Weights of a small GPT-style language model, trained from scratch on English Wikipedia: RMSNorm before each block.
MLP neurons of a small language model. Each row is named by its layer, matrix (gate and up: input weights) and neuron, and shows model dimensions 0-63. Each number is 200 + 40 x the weight over its row's rms, rounded and kept within 0 to 999. A neuron's up and down rows have the sign that makes its largest values positive.
A block is one neuron, or neurons of one layer that tend to fire together. Before each block is what it responds to, as a language model described it from the Wikipedia text at the highest values.

Responds to: Early word-piece continuations
L3.gate13,219,288,181,185,186,221,172,283,274,203,208,219,230,247,282,122,186,199,189,211,207,241,136,211,245,202,202,160,211,262,342,201,189,209,234,207,222,126,195,193,195,199,179,147,172,303,239,147,121,158,255,246,252,208,230,235,186,182,226,195,137,245,199,283
L3.up13,121,273,174,149,162,231,202,183,195,190,160,216,140,200,295,209,200,195,251,193,163,255,265,192,150,217,215,180,260,223,178,199,162,240,257,204,217,189,215,220,176,247,185,195,209,259,250,179,248,175,184,260,149,281,207,248,193,249,202,207,269,138,197,143
L3.gate288,211,247,161,195,221,237,312,175,192,241,215,251,290,199,194,216,211,209,183,212,216,215,261,248,205,242,188,233,230,172,242,200,259,208,186,225,215,179,234,80,264,229,196,225,143,287,179,183,231,134,135,176,193,170,159,185,209,154,197,184,177,188,237,173
L3.up288,190,216,207,141,236,225,216,220,316,279,176,259,189,241,172,173,214,160,222,183,136,231,261,187,180,186,195,234,225,163,202,219,237,272,235,180,183,120,216,97,160,157,243,213,199,293,204,171,259,143,198,264,212,180,160,191,269,231,199,152,235,243,223,184

Responds to: Number-ending digit pieces
L4.gate481,213,139,134,238,259,239,297,228,236,200,216,203,205,198,287,281,273,241,180,248,213,121,242,205,179,239,108,177,178,195,196,199,220,210,170,221,213,247,203,190,211,106,161,236,146,235,257,176,185,203,270,183,156,186,179,163,183,202,368,173,148,236,234,240
L4.up481,222,187,168,214,162,227,186,139,262,255,236,189,173,161,241,267,219,262,176,202,135,235,160,237,159,233,114,240,206,179,154,237,232,208,221,178,178,241,232,125,196,162,228,182,124,254,267,164,229,183,197,203,202,212,163,148,195,239,244,191,140,223,216,213
L4.gate1937,172,117,193,230,227,161,154,236,205,163,172,187,133,216,197,196,203,181,176,233,269,187,179,200,196,237,177,123,187,231,206,201,254,242,133,182,185,226,280,155,205,196,232,184,169,205,214,161,205,174,206,172,189,103,215,216,140,151,293,222,150,218,220,242
L4.up1937,174,184,260,243,204,169,265,227,186,219,202,237,153,206,202,192,205,216,195,222,220,190,188,173,173,236,158,171,142,229,140,193,196,177,214,231,220,148,230,154,233,155,186,135,195,236,260,177,169,205,207,177,282,223,179,181,188,145,189,166,179,270,217,191
L4.gate1995,197,124,179,209,219,227,227,118,190,102,243,204,194,224,162,255,209,207,155,217,240,177,229,268,233,169,138,231,116,159,226,204,175,211,170,223,240,189,253,148,213,216,143,221,242,188,183,243,220,264,237,188,218,166,215,96,178,185,225,179,191,203,227,232
L4.up1995,125,185,172,227,190,247,213,174,197,165,270,203,176,184,165,237,184,190,199,193,160,217,159,287,171,194,156,175,118,209,159,254,161,158,199,174,205,148,183,158,243,191,138,223,123,235,230,196,216,202,181,100,172,218,216,126,150,218,207,210,174,215,226,247
L4.gate2025,196,194,226,162,231,198,139,205,206,194,203,216,211,224,233,234,203,234,227,290,191,187,191,184,199,270,115,205,262,135,288,268,208,180,208,262,170,136,193,181,306,154,222,150,232,222,218,159,197,196,207,94,178,181,156,207,198,113,213,149,152,234,148,256
L4.up2025,160,161,225,185,267,164,165,250,184,246,292,269,189,212,186,280,210,271,194,217,279,153,197,198,191,238,177,207,255,173,213,202,177,181,230,228,179,179,181,122,220,190,180,249,235,143,176,182,163,219,145,161,185,178,254,202,161,190,274,156,169,180,255,207

Responds to: Decade plural "s"
L3.gate543,136,197,158,241,172,200,153,104,209,246,179,257,187,204,232,150,218,225,156,202,249,121,294,207,181,171,230,232,195,236,232,115,202,147,202,208,159,209,184,149,146,162,261,234,216,173,240,227,223,176,134,228,80,197,255,188,157,226,227,164,175,215,257,206
L3.up543,221,153,286,134,152,183,183,167,288,199,162,228,129,212,186,244,204,161,213,178,182,192,194,189,173,195,244,297,240,190,163,94,229,216,216,166,212,172,195,180,224,216,200,199,126,229,258,225,158,207,106,146,173,118,284,183,200,274,251,144,182,168,193,254
L3.gate1279,182,269,126,258,186,245,183,237,238,203,285,259,213,208,207,211,158,253,217,172,215,237,207,193,367,210,223,288,174,248,256,176,147,252,220,210,240,232,147,218,194,259,153,253,185,237,235,244,215,175,198,249,183,265,159,224,170,169,283,223,201,232,255,146
L3.up1279,213,267,184,205,128,151,137,179,178,202,160,163,160,230,92,167,219,106,215,169,149,189,169,244,229,229,276,193,249,201,227,194,224,176,175,157,204,138,206,293,249,219,144,155,188,167,167,180,176,200,118,162,178,235,245,229,254,215,247,206,249,186,191,241

Responds to: Mid-abbreviation separators
L2.gate135,173,279,196,143,181,238,282,176,251,180,202,192,232,183,279,205,119,202,174,195,205,193,206,223,225,241,187,225,253,272,125,177,159,169,200,179,213,244,139,114,176,134,204,187,232,232,238,237,193,226,251,208,205,168,221,74,199,247,220,210,215,211,175,148
L2.up135,231,213,153,198,236,197,115,138,142,216,197,200,154,157,165,165,197,161,169,186,198,192,238,269,191,168,202,173,195,173,227,188,189,244,131,230,188,161,244,273,175,259,159,181,209,132,176,185,198,138,222,216,225,187,195,221,165,132,144,181,201,167,204,200
L2.gate222,179,161,213,180,223,249,216,117,248,278,205,270,235,167,192,235,147,202,168,265,247,178,292,174,160,182,153,164,217,169,204,167,198,181,193,265,170,250,197,173,217,205,219,142,211,293,232,185,213,153,199,220,170,159,166,181,196,169,219,148,229,198,125,171
L2.up222,200,222,134,250,222,175,206,131,255,161,203,221,212,237,174,155,163,184,209,204,270,231,236,206,164,134,183,199,177,176,210,196,223,219,138,199,260,256,195,146,234,210,143,199,193,147,185,234,192,239,210,192,290,137,146,258,231,189,144,211,171,175,186,222
L2.gate305,157,139,102,174,250,234,272,192,235,206,166,212,228,181,249,200,114,213,153,234,183,205,205,234,194,264,222,197,236,194,194,184,213,166,207,188,195,242,220,236,198,232,272,221,230,258,245,226,122,212,194,227,198,223,190,160,175,118,197,182,227,228,239,141
L2.up305,186,223,150,207,243,214,196,233,185,293,179,198,182,204,236,199,188,172,131,220,175,163,152,191,257,166,257,194,74,245,206,191,189,149,210,189,184,180,186,217,242,216,150,214,204,221,229,170,260,165,226,209,268,170,155,217,224,219,147,155,211,229,192,139
L2.gate394,190,192,227,168,198,201,225,215,206,157,248,219,309,202,250,230,150,197,176,255,237,208,254,156,216,235,185,201,215,142,212,107,239,222,146,241,194,243,174,191,215,204,198,135,210,211,229,163,214,215,229,217,156,160,196,109,161,115,167,175,133,212,244,270
L2.up394,171,167,264,221,189,149,230,184,203,184,254,183,126,210,155,194,167,198,206,188,204,220,282,103,252,247,159,225,240,184,172,235,257,189,195,222,212,119,178,191,105,246,183,226,176,234,183,164,137,148,226,214,241,181,137,136,171,208,229,187,195,157,207,158
L2.gate1471,207,191,207,166,200,175,146,165,191,217,241,254,263,283,188,207,211,209,173,193,196,214,253,216,237,175,170,163,329,151,165,198,235,144,215,225,172,161,259,159,140,210,113,143,247,185,163,206,224,284,194,218,223,196,233,215,145,184,183,159,209,199,239,171
L2.up1471,167,165,160,132,220,127,112,187,180,209,96,206,324,253,214,143,145,130,148,166,142,212,259,183,206,178,226,203,219,165,114,217,268,225,249,184,235,165,216,220,195,233,162,198,244,149,192,166,256,207,171,232,194,233,217,229,199,166,107,180,236,198,231,213
L2.gate1718,158,202,186,217,158,160,277,239,173,171,251,265,185,217,266,144,165,172,257,244,250,175,210,186,254,220,234,223,229,188,188,203,176,261,152,201,249,185,263,165,207,263,208,200,197,256,205,204,155,201,262,216,192,206,159,214,220,202,212,246,226,171,161,186
L2.up1718,204,192,190,175,254,197,215,188,217,252,234,229,227,225,180,162,164,239,237,235,193,254,204,187,283,209,206,214,249,166,147,213,244,187,144,200,172,163,129,198,198,193,187,131,220,250,243,210,179,181,285,191,226,177,185,223,230,155,156,230,241,227,143,140
L2.gate1720,165,242,169,195,168,232,288,222,250,246,180,117,164,204,290,125,211,205,173,224,199,195,325,173,213,257,196,184,188,183,150,158,190,197,183,222,147,220,225,230,175,195,178,304,250,205,203,176,246,162,202,194,265,272,196,199,128,183,196,223,159,183,176,185
L2.up1720,193,160,242,135,254,221,261,200,117,262,212,161,196,173,188,230,200,169,208,253,223,204,224,162,135,200,180,214,152,209,143,175,207,202,196,244,172,126,187,216,190,202,268,173,126,193,232,157,142,173,138,222,178,161,187,179,295,231,154,197,155,189,177,193
L2.gate1769,251,174,120,228,187,221,192,197,252,166,181,192,248,174,278,179,155,220,220,295,234,210,228,178,269,185,131,218,189,210,200,207,186,171,131,307,187,190,194,166,190,212,171,207,185,258,162,215,174,126,257,261,126,197,218,168,165,154,192,196,182,229,302,195
L2.up1769,275,241,154,191,228,200,206,213,206,176,182,194,244,165,184,243,114,236,216,219,154,151,219,231,256,184,173,212,229,170,215,144,230,168,214,226,155,210,250,196,242,171,175,262,163,188,210,139,199,209,195,170,165,204,193,245,185,146,201,251,149,207,200,187

Responds to: Second piece after "p"
L4.gate391,190,262,170,163,240,216,240,221,138,185,227,172,311,240,236,303,195,220,233,219,164,225,176,216,198,169,211,231,222,163,205,252,205,152,199,212,208,215,215,140,223,181,193,206,210,231,173,257,182,140,208,245,217,165,205,194,195,198,233,244,191,262,177,186
L4.up391,190,174,221,262,207,161,207,208,205,155,176,205,174,267,261,221,163,153,185,258,156,198,221,208,208,156,186,202,166,237,153,170,209,280,197,273,198,265,205,218,201,149,221,262,167,116,209,293,207,269,209,256,214,196,164,158,207,195,185,208,183,183,271,225
L4.gate679,186,182,171,256,173,255,188,213,253,206,283,219,167,284,214,147,196,168,269,215,258,180,181,175,208,187,209,228,250,213,118,216,241,173,61,188,207,200,207,144,142,216,192,252,173,246,189,182,137,145,239,195,182,126,105,246,192,187,224,233,205,249,211,202
L4.up679,134,202,230,176,227,174,253,201,223,251,206,210,243,171,220,127,230,215,199,219,265,119,194,233,268,213,153,250,204,149,150,178,163,133,229,227,178,179,223,103,191,207,162,260,222,225,298,124,184,223,176,187,210,166,182,175,256,167,124,185,193,243,187,185
L4.gate904,251,213,209,213,149,162,244,164,192,248,299,163,190,229,209,156,175,194,196,213,205,199,268,250,225,197,196,203,248,210,197,200,217,202,198,193,274,298,216,190,144,202,241,179,242,181,250,209,200,172,173,227,139,233,143,168,175,196,169,187,190,157,128,102
L4.up904,147,197,190,261,187,120,217,163,181,251,178,234,218,258,198,215,183,206,218,198,220,175,207,137,310,201,229,215,194,177,223,157,221,197,212,224,236,228,206,182,230,243,204,200,211,311,223,258,197,165,183,205,168,200,108,216,177,184,221,230,215,234,210,155
L4.gate1453,159,180,137,219,160,188,213,230,181,195,242,141,133,239,245,128,114,271,249,222,229,269,219,174,235,187,198,206,198,170,239,300,215,165,112,165,197,208,172,181,120,229,167,206,153,218,232,178,192,195,260,199,219,221,128,204,240,206,218,186,237,242,219,158
L4.up1453,147,219,202,258,133,141,164,239,182,127,255,162,233,147,227,230,195,136,130,182,162,136,186,226,145,171,176,187,178,302,190,211,247,126,192,212,192,264,153,191,145,176,178,162,238,152,202,190,205,190,283,213,206,191,138,266,199,218,200,133,195,237,209,197

Responds to: Second piece after B
L4.gate77,254,82,179,196,170,234,240,213,176,191,192,213,215,227,223,227,209,181,225,232,277,153,167,219,161,155,133,201,198,196,225,197,178,204,207,219,195,354,179,169,184,173,222,247,244,221,202,224,224,165,275,272,197,281,178,199,196,212,227,242,195,231,235,221
L4.up77,198,213,234,112,255,188,298,229,203,164,176,237,146,134,155,222,183,261,161,194,212,191,124,171,168,112,79,164,158,236,196,250,115,221,249,166,220,258,181,222,231,227,238,185,128,303,275,202,132,175,224,181,182,300,174,197,225,210,181,200,191,152,200,215
L4.gate437,191,165,274,282,193,274,232,215,106,196,233,238,306,219,279,217,234,259,178,211,221,214,182,202,223,214,179,176,238,110,185,224,278,258,237,211,224,219,161,167,147,209,197,216,200,197,214,222,223,145,184,187,191,183,202,181,149,164,221,129,191,164,217,137
L4.up437,187,183,215,238,206,200,188,239,94,225,195,201,157,147,182,233,143,240,209,272,241,196,245,237,219,197,176,211,204,246,127,212,205,222,293,196,201,255,181,178,145,173,222,244,184,209,222,131,173,205,194,213,207,125,206,205,221,92,216,160,234,170,201,244
L4.gate840,197,167,219,184,243,177,179,178,187,110,147,249,205,211,238,215,180,258,189,300,236,205,112,168,139,152,205,203,148,120,182,186,167,193,249,308,168,206,178,246,210,226,195,206,193,248,243,220,107,234,257,192,206,202,206,136,185,128,193,220,204,165,203,213
L4.up840,261,204,263,203,133,262,141,155,202,210,164,276,191,120,147,268,181,163,177,219,219,210,179,200,142,176,157,243,228,142,244,145,145,177,243,189,182,280,242,226,170,191,259,277,229,229,236,255,227,257,190,246,144,173,253,142,249,152,202,192,217,83,158,170
L4.gate1517,218,139,186,249,180,147,209,150,248,174,213,221,246,203,236,216,247,171,241,244,183,168,272,264,203,247,223,190,231,218,200,171,153,212,242,250,217,218,205,200,212,168,275,243,259,165,252,149,246,263,282,282,192,222,193,142,177,160,215,242,212,139,197,218
L4.up1517,226,212,258,197,176,188,188,170,277,180,204,200,160,214,246,189,184,205,226,197,208,166,220,239,174,166,174,218,229,169,244,209,170,223,187,221,235,220,198,247,213,216,201,216,146,218,245,261,164,314,155,218,175,247,188,214,233,198,197,205,238,209,239,131

Responds to: Mid-word name fragments
L2.gate127,220,261,165,170,218,216,220,174,218,189,165,239,201,207,200,223,128,237,192,254,164,229,221,223,232,216,190,203,219,172,175,185,176,229,161,243,148,214,227,219,214,155,194,229,251,189,237,168,262,174,246,196,173,227,143,175,225,270,198,234,216,239,202,185
L2.up127,195,187,208,223,188,262,245,251,154,198,222,171,247,158,108,238,183,234,146,243,229,166,179,171,199,206,232,220,201,185,265,235,232,152,220,157,168,169,229,221,215,196,237,212,88,200,192,262,148,138,159,179,151,241,234,224,199,239,304,192,228,155,227,150
L2.gate157,215,203,131,159,166,210,226,204,174,303,248,154,197,277,211,246,200,167,243,260,294,182,249,183,172,133,146,209,136,211,148,126,167,182,200,230,152,183,176,114,248,233,197,157,158,179,198,236,255,151,212,170,216,232,175,207,199,237,226,284,171,189,248,178
L2.up157,217,208,206,144,189,182,222,229,134,277,164,204,132,197,113,195,226,133,241,193,189,224,180,210,152,264,243,248,167,175,105,143,160,154,243,241,154,191,197,165,295,196,218,205,141,173,194,198,221,164,186,222,259,292,200,165,200,199,265,256,188,119,157,230
L2.gate326,255,194,242,217,248,148,191,173,237,196,180,199,192,219,166,231,206,196,184,252,227,170,188,154,209,189,163,222,297,180,198,161,88,258,265,168,200,193,147,183,285,224,228,178,100,248,253,155,203,211,233,225,252,197,220,192,203,160,198,256,216,191,104,245
L2.up326,202,185,102,209,178,221,144,273,148,246,142,190,187,222,197,251,196,214,64,207,221,243,193,220,210,184,231,204,194,177,178,172,203,163,159,199,235,235,267,167,209,210,189,219,128,257,172,214,216,201,229,174,204,224,208,209,170,186,216,198,245,203,293,245
L2.gate451,202,197,175,261,269,195,202,154,134,214,194,273,208,172,217,192,172,237,135,213,230,186,171,181,200,271,204,207,297,165,168,151,253,224,212,244,230,185,246,185,182,210,214,170,151,304,206,258,103,162,207,228,130,221,277,242,171,197,250,222,183,214,281,246
L2.up451,196,236,212,196,247,203,233,162,156,199,168,148,224,145,154,254,191,192,190,179,202,143,211,156,179,144,242,211,152,181,147,118,271,261,202,218,249,183,176,313,162,187,219,194,169,288,269,154,172,182,204,195,206,198,284,148,184,173,170,244,241,211,251,144
L2.gate821,188,174,181,233,176,233,190,200,112,212,145,200,211,181,208,188,295,131,149,271,224,191,117,174,190,140,185,252,203,118,254,154,175,263,185,242,238,139,256,172,209,222,253,160,233,170,214,174,87,218,217,176,174,257,186,173,222,162,182,226,192,207,230,182
L2.up821,155,230,214,179,197,232,155,203,221,250,174,207,175,205,136,267,200,263,227,160,166,233,212,179,186,155,257,227,268,236,215,203,194,264,136,225,210,230,244,289,201,170,209,185,164,197,242,166,256,207,158,197,107,190,236,182,173,149,274,131,173,68,205,183
L2.gate826,133,179,137,202,186,204,226,271,234,241,184,125,271,205,254,235,227,229,203,184,254,198,180,233,224,197,194,195,193,157,228,249,192,121,166,218,195,200,203,210,215,193,221,170,207,202,195,232,307,247,250,113,149,199,172,123,186,281,216,160,205,214,253,196
L2.up826,161,254,222,136,217,197,208,194,244,218,127,137,211,177,194,216,160,257,173,142,164,190,139,168,148,247,254,204,179,193,165,203,155,112,248,194,141,184,179,175,176,183,250,175,105,218,267,167,185,229,238,209,214,258,250,201,220,275,203,224,265,182,208,176
L2.gate1071,174,171,235,180,238,164,165,148,157,142,192,220,215,191,210,218,101,228,212,266,248,211,221,148,218,192,186,180,244,161,218,188,240,245,146,243,146,222,260,170,243,168,203,179,185,189,247,148,167,174,199,174,160,174,141,192,150,156,183,207,229,206,234,201
L2.up1071,229,164,233,212,317,193,138,210,198,179,155,279,243,205,211,237,162,210,251,208,233,247,290,174,198,179,257,190,247,198,211,207,211,215,201,155,149,191,160,173,258,159,175,174,194,234,198,188,252,189,232,189,203,154,182,228,264,182,175,209,266,164,153,122
L2.gate1505,191,212,204,256,164,193,231,185,159,216,233,213,281,176,278,176,168,222,205,335,284,214,240,172,207,195,152,219,225,212,155,155,190,209,180,263,142,213,130,195,209,230,198,162,210,248,216,212,232,154,215,212,155,166,213,204,208,154,251,207,196,228,236,200
L2.up1505,186,215,230,225,265,209,152,161,170,199,199,241,239,177,315,181,164,219,225,248,263,202,204,200,226,175,205,255,227,112,189,148,179,268,196,213,184,239,155,155,210,221,231,211,198,136,267,146,184,207,254,236,116,196,169,204,216,183,166,212,247,178,167,255

Responds to: Token after lone initial
L3.gate936,69,219,133,248,136,190,307,236,219,232,150,176,256,156,184,263,178,169,186,237,232,237,201,170,174,231,169,145,160,182,154,164,217,258,206,219,189,142,224,138,191,204,260,101,212,182,167,187,178,155,197,218,246,187,193,134,219,170,245,193,176,236,215,100
L3.up936,192,153,239,183,198,144,220,288,158,171,185,233,193,199,213,255,216,199,201,203,235,175,185,164,220,247,189,132,173,173,148,250,219,164,165,165,239,210,150,147,243,178,182,200,152,213,210,161,162,259,263,219,196,199,247,166,212,214,189,253,168,240,219,222
L3.gate1777,253,235,140,223,244,195,251,143,231,189,201,165,221,194,257,204,135,225,219,215,256,168,177,169,222,196,186,237,258,208,193,160,147,183,185,242,238,251,198,220,268,141,263,183,195,162,243,171,174,207,209,268,212,142,236,194,246,229,221,248,243,230,224,212
L3.up1777,255,181,198,208,216,221,189,239,200,237,202,150,164,237,171,182,188,156,214,235,185,155,164,169,161,192,167,176,218,186,165,207,176,211,208,200,220,266,218,194,203,269,191,197,172,209,188,252,195,257,240,218,259,156,209,166,164,115,219,229,213,205,207,220

Responds to: Decade and period endings
L2.gate110,238,166,155,246,120,182,173,123,251,232,298,226,245,242,250,239,189,177,250,241,193,176,180,254,215,162,129,242,220,189,202,188,170,205,195,255,246,274,214,187,103,143,159,201,214,248,204,171,162,176,207,258,179,122,187,206,198,132,181,192,174,246,215,176
L2.up110,211,164,217,179,224,237,230,227,238,229,187,237,118,199,170,249,251,293,213,209,127,199,235,189,102,168,223,202,285,239,142,205,215,210,156,195,156,262,169,147,204,163,188,198,278,174,225,289,209,185,220,206,179,286,159,215,272,216,259,206,181,268,235,181
L2.gate671,178,206,159,233,175,215,191,188,242,258,189,171,157,187,204,184,232,131,154,163,74,183,180,295,152,145,228,225,259,214,246,232,172,166,226,164,180,214,185,231,165,150,185,215,253,136,248,185,245,219,246,235,237,244,190,264,255,291,172,143,208,192,269,181
L2.up671,256,220,181,190,256,231,240,133,184,218,246,157,217,182,149,257,128,287,242,178,208,205,250,268,149,192,214,255,224,213,245,117,152,192,145,229,216,226,179,253,159,167,188,217,241,202,177,150,210,212,190,163,140,161,246,208,208,167,196,200,231,183,177,200
L2.gate735,203,203,235,225,215,232,235,222,264,166,269,162,165,268,163,266,198,211,191,231,208,135,207,327,246,209,176,203,194,190,193,222,191,196,191,223,224,246,210,177,292,177,209,212,148,155,259,259,252,195,222,201,174,184,164,260,163,198,276,188,94,202,239,246
L2.up735,175,224,248,132,191,220,224,227,204,202,174,172,112,200,139,180,193,286,189,197,188,130,168,227,186,168,205,200,142,220,188,215,159,235,159,192,230,268,192,205,311,233,204,183,66,186,275,196,243,186,236,230,176,202,216,220,253,195,267,175,132,205,197,230
L2.gate1025,266,199,172,228,197,194,221,272,157,252,171,240,239,144,171,226,253,193,153,219,224,223,162,205,274,216,204,231,214,162,210,263,176,155,167,228,182,161,269,144,162,211,216,213,218,138,204,204,241,193,170,104,230,188,184,205,248,155,211,138,204,224,208,185
L2.up1025,140,162,176,229,197,209,103,251,180,174,153,235,267,250,228,194,188,208,193,244,185,228,192,156,188,194,227,201,162,169,288,241,165,171,128,228,133,187,204,159,225,236,163,143,242,207,194,145,202,187,231,151,152,210,200,200,208,160,247,71,154,227,138,249
L2.gate1114,211,154,179,185,213,235,264,168,222,226,218,149,197,185,202,193,217,202,264,197,194,196,234,274,218,226,207,221,147,285,185,274,158,197,239,128,208,184,227,263,213,187,169,181,218,203,218,146,198,204,188,178,209,260,152,182,190,207,177,209,246,176,151,169
L2.up1114,219,109,174,122,159,146,231,142,189,250,223,171,188,193,171,182,163,227,266,238,221,185,278,200,213,210,232,231,249,214,183,238,204,151,233,193,163,264,230,224,207,216,157,234,170,258,217,275,231,207,178,160,165,207,168,121,250,208,226,199,197,157,160,184
L2.gate1387,205,223,135,235,202,250,182,205,203,209,235,225,191,213,267,183,193,169,224,214,239,183,219,274,255,217,223,192,241,171,220,196,205,191,228,201,217,243,137,38,133,185,107,269,273,197,162,242,233,227,169,187,207,209,115,191,161,139,293,166,167,280,225,209
L2.up1387,217,222,205,210,217,284,178,266,193,266,179,199,200,163,275,184,242,230,219,200,196,265,163,256,197,259,237,199,209,225,233,156,220,243,266,166,183,152,171,139,175,191,152,270,204,168,223,245,218,211,184,206,200,219,153,231,218,205,212,131,244,258,194,203
L2.gate1510,286,181,182,211,190,148,175,123,228,217,188,228,225,210,239,235,221,207,179,235,112,206,150,325,240,191,120,228,225,181,253,190,248,125,154,216,134,297,237,233,184,195,217,195,219,184,172,204,244,203,209,102,194,196,154,217,184,242,263,238,159,158,229,191
L2.up1510,235,215,273,172,233,256,171,247,218,197,157,221,180,159,196,176,150,187,207,201,196,166,120,254,176,198,210,206,276,189,149,177,130,254,218,207,223,186,148,141,198,187,174,211,210,230,253,154,201,214,144,138,177,193,167,183,172,220,150,205,229,228,182,173
L2.gate1685,249,246,200,261,243,224,216,147,219,214,248,228,211,199,134,300,259,238,199,204,228,252,174,178,151,215,194,174,255,233,219,167,111,230,174,259,202,237,177,233,105,157,142,199,202,245,186,179,152,135,164,208,230,212,237,182,264,295,210,150,263,204,183,242
L2.up1685,193,206,170,234,141,260,199,229,186,190,154,240,202,203,198,234,192,245,231,202,184,209,123,196,175,257,192,164,215,228,217,147,180,177,179,166,169,145,234,127,297,163,196,163,254,176,215,201,219,179,208,201,167,129,203,231,199,231,213,172,174,146,189,271